Weights of a small GPT-style language model, trained from scratch on English Wikipedia.
Size: 13 layers, width 256, 4 heads of 64, MLP 320 SwiGLU, vocabulary 8192, 10.8M parameters.
Training: a variant of Adam for these matrices, 297M tokens.
MLP neurons of a small language model. Each row is named by its layer, matrix (gate and up: input weights; down: output weights) and neuron, and shows model dimensions 0-95. Each number is 500 + 40 x the weight over its row's rms, rounded and kept within 0 to 999. Numbers have three digits each. A neuron's up and down rows have the sign that makes its largest values positive.
Before each neuron's rows, "fires after" lists the tokens most often just before its 100 highest values on Wikipedia text that the model never trained on; "fires on" lists the tokens most often at its 100 highest values on Wikipedia text that the model never trained on.

fires after: "\n", " code", " date", " zone", ")", " Country"
fires on: ":", "-"
L3.gate161:471455514517495515494463557502518550434483478537502433430473534528498518553583482509559472489543547535527497541556442515551487495502489415479536457572538525501537552562520505526452575494429547482549489519486447481492523444502467548479513510531502487463509497472472510534476516484491436512
L3.up161:512485502546490420456539517451461504480560484559567511501503435513501419492537473483527457601473500444458548538412541535515495461550506404518498507532541532563466479541456532436483403500475526476482526472537438514450561546497498487457506466540485486443479570550565511516539500508498530470
L3.down161:589434438601482466443517410468465464513568503519513487574538474500473516478527497487509502537590473440479521521475501530507494523565531529483480478513501505505496516502516545474531441442486532474407557473552422536516539529456550463484487510521529513558440546563520541495519598422565517479

fires after: "\n", "\n\n"
fires on: "-", "="
L7.gate256:490531490508566498422474466497493509534555536501430510499554518560505513503481463507523481562479473523472547512563531500478473499458465502519472471516452535473458456494471490536512538583553472550396475607445470458516495548494507481572410509494523446531491499377569549537500488518506481538
L7.up256:520453476542543541561524493489505502472474463545501583526511453544521537554538529533434496486459474496494499571521534484420500479548473574542482502468438521430526474498398517482491530424441437465504474494470517485442517606520558535584566472450505538518515546497474502491551505499444498452
L7.down256:407454530557506487487451485482473454516532513516517573407519487504488509514485588491515490519548483516534547508562550523507482560546460511582459481486472614447490494467439460531510573528452483534444510582497513458523576538409469525530497568534523512517455449429535509550543411519508528527

fires after: ")", "′", " Total", " Turnout"
fires on: " |", ":"
L9.gate3:527426563501533541490539469466556491483490545547522501447570546389558521549496579552525466520462599446451475527462480517480460444504457597472421497495474452498463512562514516552535595483460498465548475443494470535565498470522502534546475535518500548580458469461500466551571512510468453478
L9.up3:501491536492476521451563514480493475509502540498530559486540491422538453562515529518510522551558538444526521545511549498476488463538544555502502526490508533525523508518498493543552561545485453555599467505470463512529483544452496502553479582542506517582498483479492536487624431498515502500
L9.down3:512519475546501420472524503510551472552479443416565544470465451515515478513475498498441552550566428483518525495546515481574462544496474544491592465430549506450550394475518524520522531509484507595484562572515493472515506504432464428448470543545515486530529510516532544439543423485493486477

fires after: "\n"
fires on: "-"
L3.gate137:596578468474548511514470531496486481488438553538568481533533547469447520482505427475485471493524532506538498554642474526463549501427475495481494527466463480471529560520522517513514465455528459497523462510470511433514435501545480518571498470488465469463470452561457469463559504476479516489
L3.up137:406474545522471564510560455475480502457469435515500519399523444494485464517502523541487507517468415512461552461480492453467508499554546436490515497496506489495504466521503474466494487577492516406483533552555501560496565582469476517462491513501568498502507449523467477452514553471495454479
L3.down137:470441473474473514487511470495473442444499462485456531453480473515448475511476579516500556522485532502497510516458541500491364525530506526480499511510576519433502475534503516530472515525483557488508586528462482498483554501472502545475475486511568490471447480462542468525455761473522481514

fires after: "="
fires on: "\n"
L5.gate61:564569498493502484467472528467536460506587522449490513540481525500493554535463529554456493500526492537581475524532504571448500510509562555497433513470488555441476477465486470545497531490480564530447512467488376498499505508467437539531487485507435508514434441517531480445544523530500431572
L5.up61:485473488474558457425540457424544496553545525473484487530481481466526453459501537517486496518571508549524508496472500496517490442525456561489442539501425487507455571482522476499483515484503506502501526501461482567482506493525503472473529481539477607489414522542569578498493446542489525511
L5.down61:469539548523401562465618525436542473536488503521466478473473450576448503464503521386450480538563563532569494470449485489494588431576623534482489480492508518499507510495483503546479522514512535532476499469516457558468549467508469471486473449536472525457460480516576514479525425459549535464

fires after: "=", "."
fires on: "\n\n"
L7.gate289:496537499423454549513503467476500486501548551588486521495471498523474560433461485497422510521517538549472468482564411562437575505555537485532477501565544520455504546548531440514471498499552551550465510512520531423434488460454475518515488426515499556557558451498524540500457423493497516608
L7.up289:508527547453513470525530479494512582496503563531517515444481500559523557486450478495446544486476498489483488529537490514410513546534411491511494517539565471554467595573576518495465506504570549470483516519527478470481550442507491501483560407534511483558534470455520531521464533435426488522
L7.down289:478512497463455517540514511448521472497507538563482540504447499496536535510510343490436475552534540528514512495525512504485610493560518550570469487459495539479533551485499501519481528532492506532502510519511520515481519534494506510512493506518506548530474481509495475502475175542486532513

fires after: ")", "\n", "\"", "  ", " place", " Title"
fires on: " |", "|", ":", " /"
L9.gate180:532383502547554528503450522498483497513515491482542551439456529456475513491579543520510461519504502502449455458475524523502525486476481557502467606492588502537515485549440487532454479434487464474524481522499497514565463478536553463530420531514524496541443508462492510494553487536458551463
L9.up180:528522498511527523507490525448465453482473499527518582510514524435559488486476533532457538473540558481588476479473588516431514457468545486483528508462470538487582463529429474491559526532540473540515472475532470503529444510551540500504433497540498561459499529403468505487552481561434516553
L9.down180:510506538533492494584515524563528445471485498447478544518442470476583523481514508542549519473531444478550499427512469477574521562521526498436545464454495495477494444469514484453483564493561542533495455623591515493511538413521451565478458516544485534537521476548532495560571527521504473505

fires after: "  ", " votes", " Total", "\n", " Turnout"
fires on: "|", " |", ":", " head"
L9.gate84:556505510490485500506598486541469458479469480530493473550444437444506566565508522430489531547530544503438524481492534499515458515464476487488492463484515465514455416558427513446530529466414451500481448518556420464509511455494460536541473485464542530528475477498477446421462524488459426458
L9.up84:494522454422485531506486571509541469499470459527574555562573499477524528568573507479482472537583504568447478403501490457412535528559578498497562457484410453436532522468470510517551528532493521499494439566539552442487519491535432516527501411519520467474534536531600434543500533425472474496
L9.down84:520538540494574494474465471500523496557464482539421479478487439449506450497507512466499533597541572487480489538455415491500486441462512484501479536501530483521531520527518496507537570497452467524538479486443447513573496537475503518450467573536439525503486530444461504471503504471545521543

fires after: "="
fires on: "=", "\n\n"
L7.gate58:558549535484485590471511539510498566480452516498465515464517498492511550518499515494514494467457518478479560499493488441491447492497531492467516507503479481500526526499520545518511466553464500524487519560515418553583463436484502480590480519615486542479559450427437537493512454530529486522
L7.up58:513480487523473505537473542475503485530479463494475468479513519575483515472535483551470471470501536528530440504425511525525453526460524558565508521483451562512528477569526514479488456536597451519491508567559564485545494472527479477468447495534450447558469487499468463532538494528500534557
L7.down58:448567510479517482464545531528451528479529510480535530454471504460491509518474514468522447529534428408508484535493486529444529500493502449456475540453497486424526479514489492511464466482449429533547518533502487497572541548514483446513579484534512537451565491506465573535555375491479498419

fires after: "="
fires on: "="
L9.gate269:557454553546508542486551491572544471497455478444512538491513468525473518532547458525525461492484469523501499436457442443442463515522503489486517477530479444454616578538532496474501511464502519401475446455497505538510516444504533484580533500523434468486490520458490351473508509528496505473
L9.up269:542580490558474572529503569516462535448521513491449495588480479563525520528532570543496458461477518462513485555436464475486515484481525523430448518468491476513535557488471446467468566473506433536554495556468456549557496448479509488580509445506559545532474555524542489509484500478486449495
L9.down269:538527472445435527547400493510516466455508471443565509509501454468497497516579445533484500451529506495510481465463482482538529402527500496508497529508482519449515584567506415463467490461534521485578446502510460523475427425449462441552553559518394600491452473478404457499464425481513474489

fires after: ",", "2"
fires on: " with", " as", " and", "-", "/"
L9.gate283:483550510498508498509490483524528546561475449505555531462525467475494526522483451451562551506477549448449531474540591574536443465545487460508487448523540485449463459523473517487498588494494469515493496599534498547452529523539464480519443548553502556515494469477563462462509478558482498430
L9.up283:469545460401490505520464506533513604559526492449417525421527485491549491483489478490536483548428522516454505444532517524553447523484553557528564581486457539488485504504517494534484474485532518553532450531509486479421528569457535575486510538513559402539476516435523484435515528472551544501
L9.down283:431519525470517494519474531486637577505436454516518529475478461498468503436432535550472439472496573504539545554494490538490492481493526478510501559398506562574468497526458487532494503603532487439504516472501503567447494490509499561520505512504538565560464520495482501500439548484437518516

fires after: " 3", " 4", " 2", " 5", " 1"
fires on: ":"
L6.gate280:526408518480525465502530486502547501446442482520534479477558507484525514538535454444510510558540556529512521482582524482529457448501447454480465519494568465366471431528530533487447534519496500425617517532524494454462581550493503441520562451513548540452499505484509412461530500516536548551
L6.up280:548498479408490519503404495481531498481536497515469456510530506523427521557441510503447569455495457553467459480583439598508466575587534477460468454539568486482524414476468468501461455509514475557480529517495442472479516485498467517420477509402544513414469518545514437524478468523492468480
L6.down280:517513538430528552480454570492500461433527444556506471481507549472505405517505571480553523413557505410543525488519469481510527463526494578412512522498496434507561523507473497530521502559515478445501527482543521486467484493565463503491480493515498411453385492560548512500478543575543536483

fires after: " (", "−", ")", "–"
fires on: ",", "1", "2", "9", "\n\n"
L7.gate252:440452523554472515464468560497580483540584455483552516477495481538471545480537489422586523558605562446445473463552415499527545488538537541534509484527573520515498531464437439483499525513522539465516499476501494479509528568495453556468570576465482516494466488501478488517560501532539487453
L7.up252:554509444506497485470427502466483487487547558470460473486469580487503505420474505501544559430582575505449527609495478501468530482425491514509520482512550420571432522491497504507502463496425455543551520562480511457561494522541546513520550523475530504570428504453536560471484531504516433468
L7.down252:424469483525489479486414464501461476473497528460543544539522491517507520483466456539486484519450406508506471534564557440560514609477432539426487502458476475487532495538454488490439515509525505541516495509500522495499498540521519510506586524530489458463504490477507450547525383489532514512

fires after: "=", ":", " (", ".", " |", "–"
fires on: "=", " It", "1", " 7", "10", "5"
L7.gate6:432467442523534479593455556513581471493521558517541560462583467485514424424533478483503484494532465515472508431522496488496509498495495545555461533477548466514569501539402480491432498418529471402530462494508517524547506413514468496445503532459524506528527449448519495467554522424534512438
L7.up6:530510501509557379523457534564529525464524545435530493491461533535462508541574460539484471538529480486531426558471433603495536410491473548548528500528590469455521500517467451558425512543533487459590516491480458406427475550476482492510496444527466488466487500469483501446517522517524535522
L7.down6:506387438529549468549483579525568530492487542599528496484543535489486532488534538514538486503469456600494508460577465516516527479494557454495523518546500426473469497603454511558499507543546532450457472532473469432427480466533541518425519528487548465467471484500523509536521421512574538515

fires after: "\n", "\n\n"
fires on: "=", "-", " competed", "1", " served"
L6.gate14:468391494476549502596450546486464533462459508523491573508549503527434497459555500558529552544507527515481537504454506447519543448526524517508526545552461523478493496474439537504493508490509464507429454500620503446507482545451459491527533471434506520459537560478490531497482507570521536452
L6.up14:522454503520474524520478474456525456490505412486501575528449504477457500460525515489457539520514447536505515447415484515553493481505532544483603423479476490591500565512449522538534532494515492494458525479485540475495497558504538430540603520543511546613483550525592512453487512512583532494
L6.down14:447585511451566490473447471512511571562532477412572455454462521520535520506444531446522523490527558567556468514522469520476556518425469499499471512577494583447450494469524482474503469522486541477482513514475500529504458367462474478498497559520488534472447524468437478527522416421517491542

fires after: "–", " (", "-", ",", "−"
fires on: "10", "=", "12", "11", "16", "13"
L5.gate100:531461530420474454424423560519537506519601540494534483469476506486488557458499485476544525534491532521431503489550457469467470506448527540450484492521527558591473534497524545495473487474485522513507511517484444480509521495491510480472463494564550502467526499426525464473511507535562542424
L5.up100:548564487423482517498474482521488453529416535513503464455520446538487545472492472476519485525500480506419433511517484522526472500527473551485588436469535559466500428403544442401521484483474464471544449479492479491446589531450478501464524576468564522444517469483495456480401500494458493476
L5.down100:496472519514515437490524475535475426508477431456513460489509442481561380567506515495567468555488488472486511473531532569521581471469437486535487480517542460444448516527518493491454481503493505575476553438443503528490508438586498508540475560519429557513415459495527542486513465513510510458

fires after: "=", "s", " those", ","
fires on: "=", " who", " that"
L9.gate249:523434527514496533503490503509482513497501575467498534432485542524437501554525469555466455462451554478534463491466511561477474434527450447489493553546481412545540495539539518493489511482510465477501479534502482483509520520530519520641455496448495514520484557519543502478520530468477498473
L9.up249:468499533422482475499492552556452497465472494475582578572513520558433528568506431549455524523505510443539504538459493506515537501538547444479455451527501492523553517522460546507464480493463476424501526515558518480533472494476482502519520516486483520457538643504509487537575490549524536510
L9.down249:504573506510443490467462552511482470460465486502521425490501472452441522483557457486540538541471488489569531583462480538473493491505497480440470546516524476456489544495487513496529518498462570438451522490464584525480535472469471497411534538522549482496597487501529490477529476495521524514

fires after: "=", " |", "|"
fires on: "=", ":", " 100", " won", "\n\n", " for"
L7.gate25:420427549510513545492515441453496473414553493523504493446510509510504521533473497451489512492584530493467532513539469480446455520555469497489399556470456489465495496437519532464515526484520515496560493501525482567495541463424478434542498458486546576452464506502543509488489557451513445479
L7.up25:520467530509523506509508423467490423483604518492522459426489533507465542480456451487487548585562527518559484460470545568488435455499512506522440530487464481465492504510510437463493528512529526519577496545488492496518571451421461485543458448492546556433443521494554479506521504493540466485
L7.down25:521462522515460479471535498513506470524557574432476551553500479543497539439470482563441487520489460517476534528516469554505557464448451499519451516501472527455463485534528495572501512527498564476475462498503433456515540525425471495643529508514494497486460471452520498524502302505460491517

fires after: "\n", ")", "|", "C", "F", " |"
fires on: ".", "-", ")", " |", "|", "\n\n"
L7.gate204:451469475563433532520395490485499555534545577575542558562478555450504558529584508444504439474489560516463505523522453450497549504508439577496521479498457558542516518500445523546480535515493489584480480575474507548476547439513566475550472498473526558541469506410525443496533512462427469500
L7.up204:547466516440519551532567540482491505484474457559530535479515516447508492458469534509482457498599509417517557594572453496529482435567497442495474517490460488569511517573503514475521451493524483461512502521477547530553500504500476506500543458545461475571499511550473469504478532495511561512
L7.down204:504457511483491556560463512526512532512560498530527507475428515511525574470458419452421516497497560562512519473532536439422559480468446509508494522556543481474496519528515450477515511497522498516541529510484596419540473455549559463511522397499477600514521528497501475531489382553457439582

fires after: "-", "\n", " ("
fires on: "|", "-", "18", "19", "c"
L6.gate100:547453517463476492472483484438564536588545534506516470464434488463528475503519537513474533495475554455491477399532565520486473473472467474491478530563552471542517547468533598450481468467514528492572519540516490550487506509556447543578492468552503478568499566432478508425441535528529464418
L6.up100:496461514530406514504481515478537534517441569593436501573479452469592476514491560522491481408462501540548471458507511480523538516523487520507441540524541519461556507432539475447454510603538489437539469527470565470458532460548534479508468456499480532534528506476468527490475496565525497553
L6.down100:502526526461594453473550496531475572515495477485517554568502569533501458547510547526466477477579501456447494426517510411518470457519584528523459538475491496404536501525487497456476534531494495448414492464491510530521535478524471478536485532457524435464481467535399487491547545484467447540

fires after: ":", "\n", "7", "3"
fires on: " |", " (", "30", "|"
L9.gate297:452475548518568404463493552542535533546537536535534550510520486456526412440456496564476520548474522553490486513540455483496551543615493563459523528424534474563460518493526511527399551494532463458538543568484535457441444520484455478459534489459444504527503502460482447501506525494544469447
L9.up297:486467472486529546486535539523516455541551531539489450499521495489489486492506450498512535486460502510469482500572531600555436596458512458548475468506512490590466467488447587473440479486529488481592538567413460498505454548556570504498513545488438530458491510492527512486568492515466568479
L9.down297:439485475472453535495518491481492513542445571495490539450613503536500538496437597546436493478505498495549539495501475513486443455568476486433460457558447480445481542548464456410532495529525502551564511506499514508531477469479481490519505496529515477482503486528431533479510510498492538516

fires after: " |", " (", "\n", "4", "6"
fires on: "−", " (", " −", "\n", "|"
L6.gate41:537494497477509594472482472503456570453457438525483533519486515470449565519499478524523525459486456506498524486484532516496515414453493465575527530570494469536546486485515515540562456543481498571470497540536496463511377499494482461546431529551565551488548441499538573462466485524521467475
L6.up41:422489481531518579476526465505505556572491543506528575533427474531588526606459514479482549475412515482494525514475440440442560459574522467552473515464453459563562545439492448473520512528528490457497518572480508541522529529480499449528506468549512538484481503482530409485501546509517542475
L6.down41:506487573483429396526496466481484449435447467457466505448517466468491479424542528461497456534526534514545481577539500534571497559438567553447522489451534532525491514437569508494418521531511499453509469468499482481464500477536474488494492503457487516468516516458468571487475369504502481511

fires after: "-"
fires on: "-"
L9.gate45:480544510415504451481577514505555487480496467457481551510486408473477516507578458601525582530448547482467537472467474575450513501562500557524496440503420486460531531503451493499480497543573442514517493512520479510495486525500479555463458487519486437530557557576436508508542506454484494511
L9.up45:480527572497463576495451506560519489531433396462517546487465539506459478418490461487539472492435566551456431470528566430483515577475543563495582537473445495538441555539573430508486524428474508562476488426547585456501507468464501461424501471500489502447500511460569471457519509494544513566
L9.down45:522530494520559474465530552484500486424517495535454551534452585487438486478465701522455441509579544427532473438506518408488488489559487442528518526506609454480512453478513544449466565526494493474565521480491495509548573493533448524514456450496514501508448496427438524498537500498499429533

fires after: " 3", " 4", " 2", " 5"
fires on: ":"
L3.gate213:521460532425574405521446492469560436493462493495547452449542555529546491475495507533446476511477481587506457440551523502482485544501509589487493530576536474531512491449537444542467491558522524575520490516452500521491534527573545536506500476522551500560494489493508540527573497470644490511
L3.up213:535482525541548477481476554533474506505497415557480551521419499498440482492527475488533492539511494528502519486560457478472548462546534514542463521511562448489537503525521450445539505460500429499474573430526474462568468469444457474481555488475451452418535506535456541530446487512495551582
L3.down213:468469538499471506548472513500516491521477510465460497504520509507448493488479540518536499483444508577472525527485496554494418516481415507534539490477537441549470543541539521572537480560465550511471477493541588476480530519563581514535412498549490536558493446494456534526555495488487525451

fires after: "\"", " \"", ".", "\n"
fires on: " |", "|", "\""
L9.gate290:492493571506491421489521523546466571490530498433519472510485517550529538430550512520563547489498513552482515460483471556493516486586512525521543593467464524455515527563479463564440531521595489537537571460514525448497514500533486532431481478542470537478531532452457470537553544561521569564
L9.up290:510540516523468450492530552557519489571511524424463540533469554572468507440514520492536558439600449519558539474509528494525464507568521483490497513500542490529470449517479484510495507483536497485479546482472539465536517515438472441507480496555523535398482460517407505472445506507553527572
L9.down290:488458461571487610420509411459498475494527470516501542533631471472503482505505471511468487489523464466435489496577474577468462510523484412469513469521510527522511526415505555488457481509495537515542409574520500547610506502479452453539573518510478531493509484566487520480485506555504471492

fires after: " 1", " 2", " 3", " 4", "-"
fires on: "–", " |", " against", " ("
L7.gate210:505445410508510498511531502511556480500505495587487513475525514489549458503560459534491482484458470474474593578500541508433451448453431512458479461407507464529474504524424598491493451509562490519549448441540491505529551458514519404565562498436513493486508516418531480560491507455518509516
L7.up210:530498502580467505481493507466470454587535488517474504500553546524460486496527477510550564526487389580531562481408509517418534427519503533439606495530512517522504479537548535465529516499529522482476533437479514458505544477467523483505580453510490501451503473443549460521514465472534516584
L7.down210:487497486462476433446487487443495475520581468476455475532486558455505491498472481512480557537479498555498390433412489482520514487543549445467515544614519461473544527523493429494528460496500494472481517503428543500464538488456515551481506475526482495509490508466493507440478562483517486512

fires after: "=", " =", " in"
fires on: "\n\n", " 18"
L5.gate11:561485571507489614472479445500495480503475483484431437493460525505437561488546443450499439518565516530542523495575523529532437546459490558604487538517493465437481458548517484479503518518525529509485569483527490553506504466489480555553455463599478518599559445562438543474540485573446435510
L5.up11:480474561445477546489524440432465515508571489488494502414506507524480457567451487472483550469502517578506544457547467524489495474537524502549489503473469530502597453476480527518538590519521492490486487523444517471502513436480510457461505447488526397480517473464602529502469495457500430560
L5.down11:463484523463508504468406534543536498513505522490490509488423544475501574458506440582468556553534499560520507521490478609480557519446462482522489531559533475465562553505496479522449475457506493505532563523503518489532535459543479490504501554491528510585500529526495529456471262529480470544

fires after: " |", ".", " al", "-", " House"
fires on: " \"", "-", "'", " of"
L9.gate129:556546554525459514515460503413441449518535507447480502531581493507478516509494485510527512489492491579507524487505485435506539444492532509507524501554478498384558508529495509429462530507518480525532444536448442489512438510529532526443551543553523516426523488451498452565525515516492465493
L9.up129:516479511525508487533469602502520446568474581440424502479524484559526444516624496536472479485511568536520499456519412535485465544497474513458546494448486529470493466511487509458513474464502505500483484554489462526468445536521484422504544548461424418450488529507570442482496494484531446542
L9.down129:509466494514490486500562497455445528498458457461497473577496513459465452486506491504565475485455493476499518449558541500466548483546481515443496460524435495503424494590450451474487518485573507564471520530451446519488482554494483456458527514478523500549491510472531491519437389572473470485

fires after: "=", " |", ")", "|"
fires on: "\n\n", " took", " lost", " taken", " at"
L7.gate22:430489528434521454519487417557601591528433546482560497451469509471543480482439522472478515502414516485440463451598435526474470488557486455481513513485514461487495472524460514537425531592530531422550503475517530499486506486540465518492534459542440502494555518541492493540538493533517523447
L7.up22:527423484470451500490503485484484500580475470508443505526528503466502502475452524523436471492404497493471563485458434523549560479579495503563571504406522439544494471485469491524490475573521506536469482456467467437519459554480503513468543473518510549464514499555567482530523468494520570452
L7.down22:481476491565514490441427506462426477510552519526409580437461522431500515492517470559515508521522526503526496459483539382553556470505464521550519503469476508537523508480511510445506437439530456534448506490454536442519472473490555462477396504440599506504493537491551540489546449493519524552

fires after: ".", " ="
fires on: "\n\n", " cur", " Atl"
L3.gate16:494520462471403479448461473447546453553490510519494489519445506457525509503484529524462482529446528461503546501534513502472536457570503606501445506424461494498499519527517553567525585483480471524532550545534522511513552534521481417496590468524528588537459467437473466433513493521470498504
L3.up16:499556499456481591548525507428441460528503501564442519446440527550503524446497480455508562527536513534519531493522478542575519520517477514585438535472479525441515499471466481523494518560509545570514504504544517480512424484476465579479549486562499429588543532524459501487543515491487513510
L3.down16:498522444512448586503540488515436443474519518508483490476528521508508474464499513497542497522499493465456492513589519458507524508558552593557478518446405480463497580517513535535550456589526492585494496540550514511564496490516444510460562481515476511506507472469495449479524382434506501476

fires after: "="
fires on: "="
L7.gate161:499507481503526543510528540470554539485494552492468442534465473532538487562524512555480461579424553491506487500570499535507411461589421542497462570537472551407517424514521533501558551527557448455509478483593519513483492471516498466529476514524534534484506518504542499527565543432492504453
L7.up161:541492428518498565540590540485488519462514473488475499517493489481565506508484472534452452478482522551505524420531430510547497529539548523574449588539517568429571497455517472448479525596565422479469435530527546561516486538553477461537481504459571462518492578510533494505532472456543554496
L7.down161:505488426515485505494534532482430467417540443523538553480477487461498525441499476536398542365558526512485530466491543472583511560527521493555548518464526547573510541434477438470446443495513526508463456498540449574503558557501500511498457471486584470512499507469483460446484483479504522520

fires after: " 0", " 1", " 7", " 3", " 2", " 4"
fires on: " |", "-", " known", " colors"
L3.gate307:515567493384509451494490495545535456529473477478485533510471460508522511430504506519465437483582548491516441462559460514487479505538484558441542571489488490449501578533541464543432521502524580466497483477542530444491474482483462466519513520525497487518496523463509452493536555571504479523
L3.up307:544546504516539455479505535529524457533542429559451521444562474490521528531525499504448480537506519517494485501511516445497481575456511447454479477566542507560500558466518519488516503531534504486576558509444392524494571530484524459525541525512485510484536448478572495499535516505559524579
L3.down307:478440556561490505501472476485507506493521541526430413431503468496526556483553503459524471523411470567533524497429536530557458483520514456523496419546512448524513377450504569483507501579425433450527454476497488473527528513555499502509493484461543489469521451476518514540473484419466526527

fires after: "=", " a", " the", " in", " of"
fires on: "\n\n", " high", " Nebraska"
L3.gate42:443532555520449531437505502481456505536492478539465536560488477551528525453473533448422488483527424496502495531518455484494556462536503585497529459477481509523504524497502465502474462534575547500463546455496476507486469516441475519450564442484424503526492597574544472469497484605462513548
L3.up42:528432493477478478510433515536555515500445487546486542498487535560548470549464568467507513545536510483585478513597468457477448444544486516490578479546542438495497532498513468503526496515543475552521534472476501462464509467518519526510528511438524497463565510502547534488531486486561592476
L3.down42:512500553443565417489521464526511488531492536472531534482437474475510535456506418505530556428473517563438512557487474518507586456548544468556481530528482389535483482551445527498559440543413507466512429506488600541548448479554450485517503498493500512512471473474502509425506430492512535489

fires after: " |", "\n", "|", ")", "\n "
fires on: "\n\n", "-", " -", " each"
L6.gate185:520482510572555498525465535503542487523587501496518542482458504534473525484514485518482602455540567485540460538459464527466497480522489504465509541500553511530539526568478502559398529524557464457402562505478397465458464529501481537575564482471544574435483445503549482562535499447490483420
L6.up185:512493499531455639475481443443535439476395501526471553500475442453578510461540489544475453466429557471568425467473488485501476572514493554473544462521478453442532478558520543516500522524552518487451504497486468506501492522485512476520552471545468535485405426547534513512434460507540495481
L6.down185:429495480547495461418527443473480526542468489462570506507423464437474487514476490489454536385518544470532524448532514482504525498489467458479533524521454493552462531421573468547429549513526546496554485460529512512503467484512516444539463485537448555532452524459545474487432426541498504506

fires after: " 4", " 3", " 5", " 2", " 12"
fires on: ":", "°"
L3.gate3:509553556448462493504543486487564443609530581487564459512448434517477504571509500470529496494517492532425510540473540479540490497551518473500484512542530507419487484523475490495406541441545485473526509544532415491449517525545410473446515484456485569449479551554506484520507506526540519499
L3.up3:494541590529526418440397462531493463569494413530564500488511528524495507475508560471501457540565436575520429443508542509489481545486497523444513560452572486511464492375565514482465465475498411519454550561490467457484495495487470504500511494529503515479491524521494545433540501573510533514
L3.down3:444500489457521563506512487508513509510499513550490455537465586468476516467517521544564481517482424423517540475470554477475447510464462452459464513567447553581483528493460444510555503497462469461460490462485511494469578542482516477527463542524507458540523515487515514465550503470572489486

fires after: "\n", ")", "°", " code", " zone", "7"
fires on: " (", "-", ":", ".", "N"
L5.gate8:558449504505503461437484546499519548534495556452455487488479547506476477501423463476518491463511572470461466525526489461534427492450506557522438506506494507540483510595499549442525468451476470573476468522495436515564512463573550502520476472447532500473410549429500535457450483497564463468
L5.up8:490448513547464510527478523500496532434501468567561550415467524501461564553479483519476465433389533498430548449525532407545525474436490473516539511505504533513475496506460586504551511471497532522452555512477490530443555506523498470456548458538466407490497522488497495561486520515474481542
L5.down8:464548499565553493541515409552566590533535565466564549488463488560531535470499620586511436602489527452549488532526506501465529432513566492427484458548480505453518554472521544526459581520530525479568487486532435463452463525491525528470430496512451571503515519449461475541490562488588499530